config.toml
d_model = 384
n_kv_head = 6
norm_place = "pre"
norm_eps = 1e-05
positions = "alibi"
qk_norm = true
bias = "all"
tie_embeddings = true
optimizer = "muon_variant"
lr_head = 0.00504
warmup_steps = 0
decay_shape = "linear"
final_lr_fraction = 0.0
MLP neurons of a small language model. Each row is named by its layer, matrix (up: input weights) and neuron, and shows model dimensions 0-127. Each number is 128 + 32 x the weight over its row's rms, rounded and kept within 0 to 255. Numbers have three digits each.
A block is one neuron, or neurons of one layer that tend to fire together. After each block is what it responds to, as a language model described it from the Wikipedia text at the highest values.

L5.up1741:049111091115140086108109136146139197146127150184108129111110187100104185130162115128126157153137188080130109136062137081181159163082132130105143163140115159101130144128110127149122138120136055124105157152121161130119191105104169126173112143156098167123150098139081106131084160148129080160142150139135112159112144121119174067131109080114140076113123071107166097118136166092121147134182
L5.up2199:101156060109109134142106116150125141117179141125169148117117124075139098136125177078114178218095165181139151146098079129060130128121153081123131099064161115147179110149106116152082168139171120140101084145161108154063161073120059126121142106181091202106170130231113120109133131188114075102131102162147121117156081188054146082129122119104172084101162104092097132129129173076110098118220
Closing appositive punctuation. Commas, closing parentheses and semicolons that end a name, gloss or parenthetical, as in "Jagga (Jeeva)," or "Harvey Scales,".

L4.up77:159063152146158114165075073127137146113092101071085197140091142112165139105149076007159130121159181116140151146096107144098119100128088105055163147084151172148124126147154168145176106157169119151140157127155130155092099070107188080069107112140119130146127147110152092110176157155113134145114069120127133072123133144127141115116094143095151086186106151150155039107092132161159130086097
L4.up195:077118099094111169108069194164095171130094136121131166125112082127162196150092096079131174075156166118105138133079091138106187129175143149122124087120151099097170156109149089171095101088119131158114103189091133127123125125157189109148101102116153178199142134129118069098094141138102092086142186131153182182090147156105122131156109121048161109157101093106097184176117160151127126149079
L4.up463:086124152117171156159129167141158077080176089132076085111119140124114142094142190130131123118127185145105119165119095121142182117081149137156125130117112112100123103110145109132154106137080158173124112174103158140122121177127162166078101067147162185117095088155093153109177111091142107149132161086060130074025148137120096138143132129060146115139120128138114148165159125130200066136014
L4.up818:095150087075146137084114147126155141089112130125137150111080209101078140125142138129129086106193156130168164117160129169097154171132146117143113147135067068069166197073148140148127157163076123157078125128124116138148143140123135155161129146217143188135081118186102113142179112115129033153152127121135142063078094119188110103105169150114154138149152147111085124093118184081095063072120
L4.up1305:102124126116127163113083180152117105115110207110081158135124134104120130130097081131094143140160111102127092154149152143093158120124130114132127181089138050154092186090158147135194108106152099098139168154076120092100152112109143127112116085093142209124116117113169162149121102156136155210170110140075181126110101112160112171094135089114153127128110102120072173112146092158138101112087
L4.up1988:138151146118113146218121149123100118141096150093161128107095134096149126100138170088097105143124140079132148091083111084127077177171117097119180186133081059137130143137133172117165107098110145157118120145162066131150178159138154115058143126133136133087178058175118109113101093099143126104109120112231108111103124157122087110099131101105097130138162105166095151133140175161158140124168
L4.up2155:116099089103197146098092069149127083122135099114105103138099101131173132154142112116137195083154137155121152155132154126145047153123150107138156101105083091120065171147096157128125086159117144135131087150115122105153128089096157138109098127239173167081168137211140077130142138186095124087126098166110153086107150104132074135077118144156141024180109150166072160142091163149169148159177
L4.up2219:117124114071100178124133102117113098149093119133077132122112134073150184142120095073128147168105133099108119113098113168148146146084139052124174109101089127115138129122136162081137149191095123154102179122124063147117078140127121127130107085189131146172213079172109092161101086141098119152128155119134119140045155168161129086129107108125120120115150103072156143097112129117139083131172
List-item commas. Commas, occasionally semicolons or colons, that close an item in a running list of nouns, e.g. food security, marine affairs, offices, novels; also after appositive noun phrases.

L3.up472:110140091103166136122133091101200116083097134104129163017089122163154131075182146095170080143122111115169069101132173086130114111112098146130176108155116117172088167096122118168133104124175079146108109120078090153122100070170163103049101039071123065113120141091131166100143070167109138142120161079167115055088173128106110157136121124101100201156114147150150117132149157141100108164154
L3.up496:172144139181173164160124130071136124129082182122200130102134031092138169145148112145100097153141117116114083127207117103098139121060110112215098128099137195197102094129074131113203107131141166129129087177096062139117139145128161107103154132106162145177151145146131150102174095179154118182117131108152152101085115168092129137095193186101145155173130179158110114187169142107166151185139
L3.up899:151129147115158120091115155098141143096123163111091160063137069085146191156127149155113131126151157165180104160185079120176142081112137212141079099071159158214066137148162128154146150023164084142169087040096097116108109155142151082104148177122087106125114143061133119104074128137098135135174114123114129150156116150112179117128125182135102138213162120154171101119137128093131161071154
L3.up1921:153131110168213166136126061112135178146147163148169110043135114128087190166133104152116099098138074132108034191198134121081160090093117132164104122145134167120057124128068072092135151092149100108202116087104090135125204134101174078116133089164114147171157154134128146108165110129092127157129158085131078074109056163128122118116117144127120140124127148125152124123166154091162076116166
Verb-completing word pieces. Final word pieces that complete a verb split into tokens, mostly inflections like ed, s, es, ing, and most strongly the w of drew (drew up, drew level), e.g. work-ed, use-s, ra-ise.

L3.up45:141123141095066144151074146121133078129091144146115090134090109080113066055067189110130161139130130155104139178092176125127113119112100099094137121096116092092193150084146164171135178147125169118127108122075134157154149147105185134149158158181165106106114088118162115131206100112111169130113071126168062092139146080126104128064142075157162094151146080147174111128164163125148092119101
L3.up1270:142099124139155117185122152105135123178145063082112216128127128134111151156133101133111049102129132185090144155108105180157165121156102109136120195127132108158182114160139106114115107092138098115134155147087116147174133100085163146115140097158133109136140101105133111164122076153075121123144095192210095135090136175166159119145119088133141140163098125131212119078165134154102105106084
L3.up1691:110111167108152119138142118149166071145155107194112162180127080085089099106076122113119090077155090103057173079173133146151138221135097146157111173070096144094175139114153138091176157151076131109168124118121107144107084126079121136146111093135161166113100117115078138126155091194110182167122144164131046111100080131114150103120124132127170126167106130128123156072091168150143168154131
L3.up2264:122101164104101077161121098116153076158127099141148111136078087136079063141092140086159131141128069147121156131068144108182174141157141171158125193142096157089195056151149136176114101092124161089120092116137143094171156086143112146120118028175125093131117127136157123089110153127158103161144123162114117169138158097125173111130128136116092129138134152149167094084174192167104114097114
Coordinating list conjunctions. Fires on "and", "or" and list commas joining coordinated nouns in English prose, e.g. food, clothing, and housing; malaria and jaundice; injury or illness.

L4.up168:166146077126127132160149113144119162102174156090137101136115114104142159131178114159103110086169168104092103102101102158113156117142091182131131146157108172153132144124125116087078120169130122158133113034181124213106198159170129121092081087113085154042110067134141140141129108152178155153118114167147087103176100136081149158115141142123135167132071115119076090126081144101143138133178
L4.up829:171098171199121160113118110144151112150097140083068095186191181171180151186150106180119138080120045111122138134151098096101155112108147164138113136143100086149159152098125076190102121167100114084120107100135104120156126127141171102116171137158109125138151086105170078122119146127123122140120131157134113102134093143101119140124096106095110073111155076160069149145175114167083199068155
L4.up1027:210207129079140133105117106158094137116100128130108115153150119075096181079104182136123093111172128129121141157128217144101135104063089132175158124181109147109076157053090074181186144113082155121149095076151175105075102163184129163107167092115142169106157099083108067132173078096143134195139103104120159077148180074132127133137105178132104118167092108177137137151141086098087114062109
L4.up1050:145144107110122176176075155120154129069140151179129133163099000124131166157106144107145124086151105095162151188118146036128073107149139107084148163162156101177123121109146119130114116126102103101143090107124112110092129133117120166141127123102107116108120133086137113143162218111113117199113095123128164088127150146133116165137136160175098196186150135111099184132115156191118105164190
L4.up1080:137134155106113134145118097140105123116064112106118092184087098143148130158169094132154174145104099161135144098105211155107132118134144147163132151113143105145129161111171124149086165105086079153154133113114107127153132111092132097109133060145138177142113114103114090123198109085107064142098156161179130101092135122079181135060122110116162176173181117181140063165102135128079088123094
L4.up1184:138107134071141102184104103163126163161059148123134138077126133154148087159131093118091126068097148127141106093126116133097166089134121143157130101128157188171140168106136098164086197178116103145118122103169143115136176138133147183107145113109143114117184122087135136185166141179066142174150189114135111135165160185024136116132161128163126165124099106137063121079147130122157073200171
L4.up1812:149189124049139165137112111142134119093139132139128131131152146153202084128098179134128121113167136056152112127076117121145092092141150191113105126068098168147127157169112102153199152119138159090088103100137117194130167133086154119149124194115217120130087082065065124153156119102043175124085124212134174104167126153097151129141113055171160116203108082144108139134095132089111129120109
L4.up2237:177110107108152156132175065119147148133068118061187105125114100142164098095160118142097143169144124138099115067164191094093088162129080158133098175143116109158078205084125084110085095121119135098152139127158148107142157133097098168082154105192129138106130166100157074145183090103078054165099091158129123142176135146162081169092114178110098149123104092131120095137153166119126152139127
Surname final word-pieces. The final piece of a multi-token proper name, mostly English surnames like William-s, Mill-er, Saund-ers, often before a table bar or comma.

L5.up252:147151159100113207136170144159070092121081124122134127153103108103117085106073091155100148125119076116146075123131178082104155070146104121176143169095111131139141144121157096126124181112147159093173107067135121126123112121168174137115111175149131102140144102112088126145143148092153112118059211125095141123194104152090099147113102146104079177139045140179138112153137139141116126120158
L5.up1007:135111109114105167130134131078115159121053146174129144177084132112099095162096094107073151129108089039174123156148157119106126096126148093232112166157121140123157137120140111123061189108105073084108166151111146156116140147170087089072113072084201098117118141138128125203149139133162048181143146132129116107155156112108144073146136179070125200091142147086095125126102109155180073159119
Person-name final subwords. Final word-piece closing a personal name split into several tokens, as in Floy-d, Laur-ie, Way-ne, Conn-or, mostly in credit lists, tables and biographies.

L5.up519:112136158136157115103034131142099093068121157123196105156105140130119080131030058117190133127175158124172065102131159107124084073122136129103112128134132181146164139116105189131101136140143119144101124134118121139133162117136188143096164137140101207141135118067129148108119140111154135163119082167114130138102178095156158130146111146130070179070115160147106157177220112092166121100192
L5.up1291:139073134152138173158126120141135105059096117171157113160097160111116068136117165152131136071104087142166101093104123095110132123184139142121151103179122100175127126107108135162132118100140185166145119107111138181111134135082171137143120093187072107144138096109155130148113065160127116188119057137123130126115174159137153065138165168075175109168087104080137093115128134161087122129206
Coordinating "and" between pairs. The word "and" joining two paired items such as nouns, adjectives or numbers, as in "filly and colt", "30 and 70", "criminal and civil"; weaker on "part".

L5.up1780:117098163213094090111099086131151147076160065185094113092151168127167153117098130120175135166105097160076096089123107094133045177095118132166139100151157120204084108101122123070173131080183148098195127170145067090167160110106112066106161123144111144156137174085137117122135139126099081137130114094147088144088098161199116080137170163141094100147090123093132156094125181126134166118112
L5.up1912:096128132134164072122110113173104155073138104101136131143122160172150176135201142088133071139151056147115143118066131180137112182163144094145077123152142207176160128156153133118147135129101143070141094125126146105163079157152157124167109129151173165149095135102127135122129152115092102075148156169154140185119128127150061129101080131140124173143098148121131082067153120144132120135135
Mid-word fragment tokens. Interior pieces of words split into odd fragments, most often the first s of a double ss, as in dismi-s-sed, cro-s-sing, Mi-s-sion, Profe-s-sional.

L3.up788:087189114177080152166165140154097107115036075184107110123091137152130147131123143114072160200141181087102149152120081159075093109136078131133136142127156164157093101149109107152177136099107055173099111162121125165168129124152100117151135140149105092181107122134121118105099154123155148166088130195133198080088145099090114093156116118112168103135161092120117123105089115126094117111040
L3.up1665:097140139118097149102161122147085111144129133150138037093106169103138159050127130195110110181129156106161129120125149186170159117107113167190112114126152209145157120139093100065146127113111114110184177122149151147145123213118059073092081122128155108141135133119117096124153139092115149100135134140144130045173140141073141059159121145144141105109173088164125079079109136146124083122122
L3.up1829:129081087178087110104136142143098149143161097140106081128109103073107098100152173098082151183194105098196206135125080164169111126115154155175147146185135112147153119128105116162126134168138047088118121111138138155185093060115135136093139178155154150169129182128127153096189115139107123129149150112099166141113151177082173118128142106159184144149052125167157092109106074141172147160102
L3.up2054:117155177161173129176110111186131112161049092126140137162072174117142118158139104183090147137084153055111161162104080121143136102128090142094145127075176147088128121138136126112141121158137157098158165084094165087122101144078171139118170114139090139108119157085157081138182153113178161114108102116143113074134142198095137092121138120151063193164147099127076166069108039111116159117089
Section heading closers. Closing == or === markers of wiki section headings and the line break after = Title = page titles, as in ==Charts==, ===Club===.

L4.up481:158166160089153094162114095173133111174125140147131165115107174106152159083176096174135078122153123144095188146131163143150141146117179127074126163124111141158134139124151187071152099107117140155126191124129083117159130135152133126104096142100123137101124102173097117106168086144137117183118117177167130154164162151124103080130095138152130157186116128120138158151067086068076129113165
L4.up640:116142127192156089087155082186107130139124091119094168144121142077155129097125118115148129126111128160118113130080108131120179211111158157154150107101144109124139143071133143141065149144096143156131092168166112115140186113066127101090106112120110160141164055115165180054119116107099099109150148124095085186105163087152167103115197157156120080174122158105129154098121173139134162162046
L4.up1084:146149128119128103121134175089115138125064144112072153127123116100109171164117162153158136193172089130151148128174111078101147161173116097183144140168094153178082141098149125126198152116116126104088147087115139113095076119128128103061133155110128115179138054096139166133129129091100107113062153127119149139113159160104094152136128144158140106089127124051146091145113115066111087132139
L4.up1130:163155117145139156189107136119110122103122115135125131123143102119100094118154166182106192122181130112131153204115110102057152120107084107133128152122110053089152136154125141163118185245148108179147128085090142123110192125176075109128084164117085187166092111087205140197080147115136102204090101103093103159130116109137098124087088122082140169178122190107126122125074156087165095134117
L4.up1231:137136104092072141137130145150153067123103111122181146089150208158159131124123169184093104109166116096070130147151120133088125146071192100122084142091127147132185124061117108149110211100128078143157135069123141135102141079095128084104103153120082108084122144164125078162109164081081139116128169074092120145145137120054101108029134182099149135154096098090061102095138118114177144117126
L4.up1233:153150155135088090107149086101126109124130104110144175164112091127144119086152142108121212114116134157142147117150154138107171124122146142221138097096127128188136163114135125094176139131091104136089148127123117102080166133147178151199065159127113098079149077153141104128130114133131146129137195111071110118110167148144132164127082193134135063126107170089129155087070114157117200105158
L4.up1923:160168118077152094152127118197103108100141129084118099137147139128141068115164168138139178136119141115107162085125130117093213127148118129160071101202194139145146121148154102109129160135150144187080194157116107101083144111158135141083127148121068060099097151146185115080125111077095098149113130160101122093145124098131123040117126176133134131183119152050088140122030116149111099124105
L4.up2023:112185084161109144200069168161122104114069155116113102179116118149141146113150074127165186173174127203139111091136133028095107163109145158169071078108117122173165149186168067103116158175145130109115142121104116146070142108098114140097169109126101212156130132110185068090148108113139108148035135150100125196135101160197119135123136131122184172121116041139136162136110127121145094120123
Mid-word subword fragments. Short subword pieces in the middle of a word split into several tokens, often names or compounds, such as silvers-mi-th, Lock-he-ed, Liver-po-ol.

L4.up238:163087140109140137119152082132172170101134134175149112142150116122136186156114141120095165174041104128143124026064111046153112166083086144067152081196097096130093110132128148103208150161090116122161144105128122159085122085182106132103135132127164155086027115179155149147153102139129120096095117140111124134156129147120133055112106183158149102197120110187145087136130077063115108127114
L4.up347:116132089149176100141153057114152095163053093121075136094135089119155163149160050139140162083118125099124117071108162119148144130135140141089130145071139105149145129109132068142117097144089118133115134129077167117151129128099148100135094168130148149110123121168112118127149123113127131074198111170133177187085143172112125147147074124128075142137166119109174129142092155137152128135201
L4.up657:120122101118176122114136116079174136090059092146113138167197095037068119153155091130125155142127065149170151078077133052143147154115154109117106120119088137157073141162182107133152121148084142146114178118131088113136104178170116143116078108200132144113123168145122154107098151164133133119137103096165112173122090131115099182093100102137102083154110152102124113103113143065128193111115
L4.up959:204082113099153160122183149099158092186146117167141134117137170136089203109105111171120115165115105099166125113182138173144144110120171200145129108118100219140113118105124178146092096127169067107163134106080104082112185134114128124138114146126108138122105107142178087127151141056111139090131116163128135096126159129147116124185129156076165168127167121181181097064178157123151131156088
L4.up977:170130084135081157134159061154154125139098044157134138135091054158069137126122161142140133105173121167131162113162092133120115125125125130169102202118135078187108137101101159125106058126137111116114223176079098096079182156073095165074094198137200117089149135117085146115093086147061088077168152155085132094146146127141124114173197113099111123102127125160141097119108173098145100151138
L4.up1718:113128146118090187094126119072161150137105102031167199125119153121124079151098157134101169113114105070100166117130149119175151125078090174168121156170166151076134168165089079111167145129160076185197135164100106112171167177116157116118101127174180127091162149081079114165097091118134135105128172127139171187065168082183171188112143129142087107097149121131138079169193100109125096096178
L4.up1782:163159121137139096132126151152115104126100094171100129149110106133079159138107121132110152126098161149128225118138174106123154095101139112174085141105146102148209161145118136146142089128144071128111105135073158145099139154130110094161097147128131136167104156103177128148136143135159185013143189117148088102120138114088117121173149115102147125146133129088089134154117099138163117143210
L4.up1841:104110064078152138146166087089140135133074088122151150099154173095063104104090130158166145101145116082133157168163213178125094081135111138150104063121155132111094158135121197152155144197083117130110114170136177090110120117131098167140117094138126115108141144141081103194120087114169138144160107131117141073086136151119083106048150107114178126112172147115112126107129168156144094128160
Mid-word subword fragments. Short middle pieces of words split into several tokens, often "s" before a doubled s, or the "b" in We-b-site, as in te-s-timony, me-s-sage.

L3.up1044:128088085133124120110107115155138239115114149122161130139076122113125085196173157156149123168166072121133090128107126147214062135100134124160124163157139065154188185123111131135140100152133221166136145081079137125126167081133116135100112136159138177142107105121173092119145168071044115152109169147092139139132136144140089143124175130139138181130067136188177140123136146096123101098136
L3.up1534:125086172143056125141175111131159125144151095151120102146163124117106104163105184133113194067124203086161144045177142110207124154129157117128107099118151138175141154114126116110114118097142211192133148121070108161109161143058130133144110088106117098131145094153158172100155126106096176131110071132127070140137093118098161126137155131139133137142093154124064116192148146117142139108115
L3.up1713:090164159108107104053176128141164151105090099095167116191165125108134144084180083116113122115123136150125196151157097180161127081095125175163137152168108084183160177096125139149131132137113106156186164152115085133160130142152165108126108142161133099143074131124158139098122128165156158131117152100092100107092199115094182134169198121137162186107127137178128212153113108158157130127060
L3.up2268:145142104139108173136141151147146200098100122082114068110111147135084135159114090170103123169120141091151083102157099147146135176139184051135149116205174114179138094141155162130139158148096139147139144126080083103156165086067127144098198096098127124072118162112211130109132114128101186134076121174183140079148075117131121140164160079120042169072076142200141177170091120092117103080126
Mid-word subword fragments. Short fragments inside a longer word, just after its first piece and before a suffix, such as acknowled-g-ed, Back-g-round, bef-ri-ends.

L3.up574:153111140160167098188113112141146115148110145077128113091135129155170218181139069118133132146134092129136145100089162154124079128145111145131075135134105122164131059028165066141139143161108135120111153119135150050099091159051126129125126163082179101163156154138105150092178150129121101164155092125129126197190193156113138139105121064120121133142122100138139166065146161206171151148122
L3.up832:118176095172083135180150109147102171106123162150150148110202134205127127116139134186127164095113149138167117167114095126179126124097111058145183192158157167122102131065158094166164121093131110110184100143162114122117160084107167181125141140191158158135113124174153126116162144118155056187128120105158151056130148159130146139141143067119115168158127102088131066108130127100167116111122
L3.up1173:166121178058167123152138157162132141118094173124082129149155108147216135151105096146170171166146103149122140098151149133122167093131083141082114139144177134117137102113127101119155189136106099124128101075187140129120155135136141114144159165130105070144191140145147126167129179117028100119118093114121124133179143120165144097118156168078085175100127125112116095140123111052176142155091
L3.up2287:187140117110167169166169130164096153180151140142146137150097133174166077117134155205115178166143108124173113131066130076122105080121129160149134153195091135201181167112158123106143124152118121078125132108129146108138134120086117107165141120115154198140148135132099155134103144080089133134141143115159139075160083156084107151127081046144139108122138049142132166121143094126092155129147
Mid-name word pieces. Later subword pieces inside proper names, mostly personal names in lists, tables and bios, such as Williams, López, Jørgensen, Angela.

L4.up15:141122119157102148076113139183118120167124187100104109164084129113130099208151119158098063195144147066116079126067117192123194105105112141071127085115179045140149165109074181105182135091150127164117117070099147082138077147122102124112092129122162144126122114160101177126125108115103131132155156113170172138121154123068114130140122118128131118103123081067131079107132134157112151133102
L4.up328:217075113183117128169094121118119123142144173169135134100130171135130068119139160107095146128172143094152170220109147117134115138113074121123134146190190177153100137139112156136139130074129119116102097129118115085126109130123147168112173099124154160117112081144150115153122067158119097168129150145145108084199101150117151110175141182192122120126161100135125121177134139145118147103096
L4.up412:145099200139132109154117171208134088106160178138163111084146111128141105115135135130109142105129124080182139170096152139068172144136089182150124139066112139187111186145176125176131161088129160142123108118142144082129116160181176078109101092160076094144032118163121138156099160106140141140233108130187110130160122159121182106087160150120058168146119101102109054128159108134128117184128
L4.up622:128097151127143096135125093117094132138083174140099102096196112122110113101095160156117166149161062123163153159089153107099124119134129160127138192140108107132114161157160145110141157100125108114153073150133122145174138131099127131092148143172143123149226182164154120127134138136108126110131181109111092141116121157063065163161129104080104081159163147102084115179180135089149056174137
L4.up1382:134099082097111099175147180131102098100161119128142051110097097179130107140175197178100155160130048098152103147091069128111066151113094133123096167171172125134116181149118129161117075087137126144162142169154123132129101091203129174148156122160122167167166138123153101106104119127105185145177096157122118055107150101181133111042128095133175174165126120139124107133140150110130158186136
L4.up1445:097126156181103137114146137139109119153129159153091125166067117169153121113144136097134142129105104081071158129096192195073148115157141132098163134102115147093141168165173115138118122188185142122134135100190096123095166118079204088144095114070127188183136132052137161096150084133100129099104181131105148087168182200110137175166156114161144172128142163155122138074186110164152109112182
L4.up1822:129036129138096172149123132131099105119144098115076071089157136081152142108155110136122110072141123171073132119108169101151146115123079124132093162151114079086066068158144121133171189098161116133148141156108134177104139100135111133092144143129145167141149138094118146196109153136124175083140072099123137107169154083124100137132121113138133139145108201172118130112083137122122141050117
L4.up1824:057151102139109143152171117147124150119066091078110085101106083123105128119070175116105168114171132153080151093119104114095168160151116128145164151188128080138185080152177207117161152156065065139092171087157116147126096169135131178136133133100139174155149119130141046118139133092137118150162131105126195106122155117091139120140185122127100101131193058134067127105139121145117144172163
Wiki heading closing marks. Closing == or === markers that end a wiki section heading, as in ==Early life==, == History ==, ===Climate===, plus the line break after a title heading.

L5.up765:101128096191144135132134129091100154147121110132114154187119019139135207140168127193107192167134113154102146110088102143120178119124076156156103117128103146158108159122149165135114149130125131164097059093089129107163129087099130070087121058106137091164109117111175168117077163087118128136150205059093119105165177177092126098092138086134090100154098110163115117124144142125137114138087
L5.up1856:168096076139155132136171154120149089124152093147140144196130138114122163101133158146102124111126127083146161159141131165146167115094094113156130142125104149136081155121123167106159071145094071139092085149085178094136075051142144086094131094127122152155106135150160173114180162154056145131101124105095158099132134132140132055162116137206124130141092084065115122195041129163141030075117
Heading end markers. Closing equals signs that end wiki section and article-title headings, such as ===Club===, ==Reception==, = Fred Williams =, plus some paragraph-ending line breaks.

L5.up63:080158123125104127171139146106140163157142117068159112169094120141178159138186158211147164127152093149126119158134099142127156121122183139049102172079155121131148122178105077181154135109153169151164171150111088129120167167155190128094124095119140161102145085112134077085164107132130126132151103100133098127077139139111109084129160196149190132131141131108115127142157125088097147133104
L5.up1436:149127172106090132120143111119156144187146103143124070095121170145117157142109195144198102133124133150041130150124133119110163129143069093143090104084119107152056138063127115158144102108066106186115083101140108120181156152166171155138112135110120165156154138135086128105127159101125146167147143041136105114105092136157117083114136118097175102153091118082131121098152109127142089115112
Word-initial "st" fragment. The opening piece "st"/"St" of a word split into tokens, e.g. story, studios, straight, Steven, Flagstaff; occasionally other first fragments.

L4.up298:194135122169097094135154174065128129104115103136102155110086133098111072134052142141118061126100081145106128181110121115109157125103102142083144144170135172133157137075142100172070112144185119172106191118156131111116159125163157107140088121135098133146085179113109141169078140138097154120153150092120143087104106142069081156125151088131112175179159131092144140063100126144126142122145
L4.up563:115088132148149170156098105140184164144111157125195097112134138162135156179064168123119151112148094132143181153127145162083121107065091139147159139190138099134098116084116137147173155182142101081104173079113120199126185091146190121116069134157131154102119178110185148134122090090118189135088170152149149158136071120128094137138103081119114165131113133193121117120159070107152134088156
L4.up1246:103100114111175168158115116112073110122128081066100135107136121182072156167138075138121158062163056127147132122076142192105124152154092100105122124109160066150141133119079179126086110128092156136100153130104101134131137136131154101104114121138151103101119170125107091202126118187100169137110143147063137071129126110143163108130165130115131227150116099136111051110111125113120164112106
L4.up1417:136139138106109091159115167138116112107081129099117207152091184134105087105108163102172123128127084092090138218073150136120110140174105154109160164049180142130096115095102125101152147138147089170148176140083148128099177116112165076139130169140149138164139064182129159186167113087130184115081160129108093133152083130155127123091109116102050132128136098072101189175164155175128113123138
L4.up1434:114064136198056121141124142173186115079076125101107164130147114097087152123134147085127096106143112101141143152183117175130126138169091124139154132104156184137179128091073174131167165102113053120134102104131083094138147119163130087144110094103157134102175132115098091115174125098177099162136115094144132133118112142090136096162156187169118085096110192121186164158080178159181153168181
L4.up1552:115088051116097138127126095142167158071161126129172066075120160124125069163078105129109128133070134124115103146172132093100098133152145148141079102110143153152139130139141075127110123119160142152084113105153124065134120128129108043096140171140137167131181088132138043120131163076122092119063100153130155175128177119136172129207112100153146129140116162106143127130075137157159103153200
L4.up1732:083139086144131146106068122081164173119106110138165108101104137138143131130172114136152104117133181101149079205118109095107187137107160196194103185138127145143115116116127101145191130124172118148156102108122112199127182126165184101119202094149131143163162146092087158108107118176149134127125102060141111123044141104139081112120158166097132131181122117120148085115126091155086154165208
L4.up1816:111167102136093156134129163103099078109127159081154145124107184164094108198116123159143119121094060074161129195128146129129137129139164075152154198125140140094102034118112181110214149203143124162103095124126121077132172098070167096132139110083147157139148129096085166143123162138167080113068114146105093163139165149090132096153137167073138100137065138190110097041100138097121124101146
Mid-word continuation fragments. Word pieces that continue a word split at an odd point, often after a to or than fragment: to-l-d, to-ge-ther, than-k, Kan-s-as.

L3.up630:117130068117163111105062104118119117107127147125136112120105202174128172117161108090149230083141167092157145133175140084140127150106121157064130146120024091129098158124111159162149140177073156107099166153143104082126122157173141108084123179145175203068202118186137152130167081144067148156140137127188109115116144096129123100100115124107123070059155102135177069101142146150111138136112
L3.up680:153076111062130145125091122171127152137088083085142122174134145063155134099094146180129138101093109045156119120083122137144112090166148135102171115174114085168124164128165137181134074104088097100140165205078188123162132174136108146122170146166106178103152122163082077133085064083085096140121155150138135106060142159084168102127167092169132111133096118124183067122128205158143107187138
L3.up1766:056101148057083125121132181138118172127148117127141119097081086083092109143152104088091178145127087121092162118121183172135117151111106140059192116141082150155126106184141080049143149121114128140133113112114149121201129136103173115087155077196181175105132111107118163185161117094117136135139164173104134113111105207166081112097128101146170167139127118153162074114160179140184142122150
L3.up2271:122137108112169152131105144145135134120117124110096100057093128117156085119104075071114129073152107127133165167125114136135116131090155102077157071065127091082136094095136134153192171164066094127121159106152134179159123127125158115084137128114159134116130127123116103069132113173103177129186112143169144139102136168130087180150158131112166144150184084123085149154111100157159128117093
Commas closing list items. Commas and closing parentheses that end a list item, date part, or parenthetical inside a longer sequence, e.g. "blue, chocolate", "(2003),", "September 29, 2012".

L3.up319:139136139141136107106075166050175109183117115115155133147191118162159107142081117085101133142121086129148155107144098160147185120090175134078131140106108136081075184088120158116145079111127074132124102138117141136134144112180244157144125143128191148170127157111133127137124122090156086115154120097139118128101132107162138099146113146129072171109103122179155127128153107138153106155110
L3.up1116:137149058171122121136081140122154139149139172125058118138103095125167169131171146150148117106108121148172126089132151112087121145104151089116134051115162129158153172132171115070101128169124050067102132104079124076118097111113163142132125134124205112143161162102197150117157119158094117111102076107120179085136103130135108114145088093175122098140141155109120119111194144160150109126184
L3.up1527:076128083127154129168151110103127104134168084121095134167172108055137114137128135114142151150118121122170209142064116119205119069163163130185116166095144130105142102096145115130126102175117095145128161160198128166144173151127103097180118105137193130160155096108135128186114101114111144136147183107158146170075118131180097111112122138103154109120088103117102111166109148167148143070190
L3.up2278:118158054165161143073124114114138113132149103166116126126087129092114134176095116161109124134127134145144179077119097099146115118147163128150110124101108112099185192128099088083078136143113116067080131114111140113107102093133143170076151142132148132177039129118132115076124101192173111171164125081076140143144141094207103112127133175139074115120168117122129124168110139118152176153156
Mid-word letter s. A lone "s" word piece early inside a word split after a short opening fragment, such as ma-s-ses, de-s-ert, Lo-s- Angeles, and rarely other fragments like ly.

L5.up758:152100132155117093083104097184150125075103078136126109095091101124097124098203154165144133137160103112117145139109169114111105115157197115148125121084129191181076195106106079164170126130123136126097101116134090126101146199166128094137133124164098094092134141084054064128167055170151131122118123161113114176145101114086121183110178156085085183170083131139118120177165120158173109135065
L5.up1474:119151158106132134150108132115089079068103083085107141080139126119105118111198095115083119084112159111102107138108170109027140124125120159114092149074078187125078056130122123190113134079156134137100136113144134107126176103154151082117151081148113107154107085134071159105153146185141155183177129141103083127063151139099056150135129176166120124121130168105162155136107120123128167192147
Verb inflection suffixes. Inflectional endings on verbs (-s, -ing, -ed), mostly third-person present in plot summaries, e.g. remind-s, find-s, caus-ing, obtain-ed.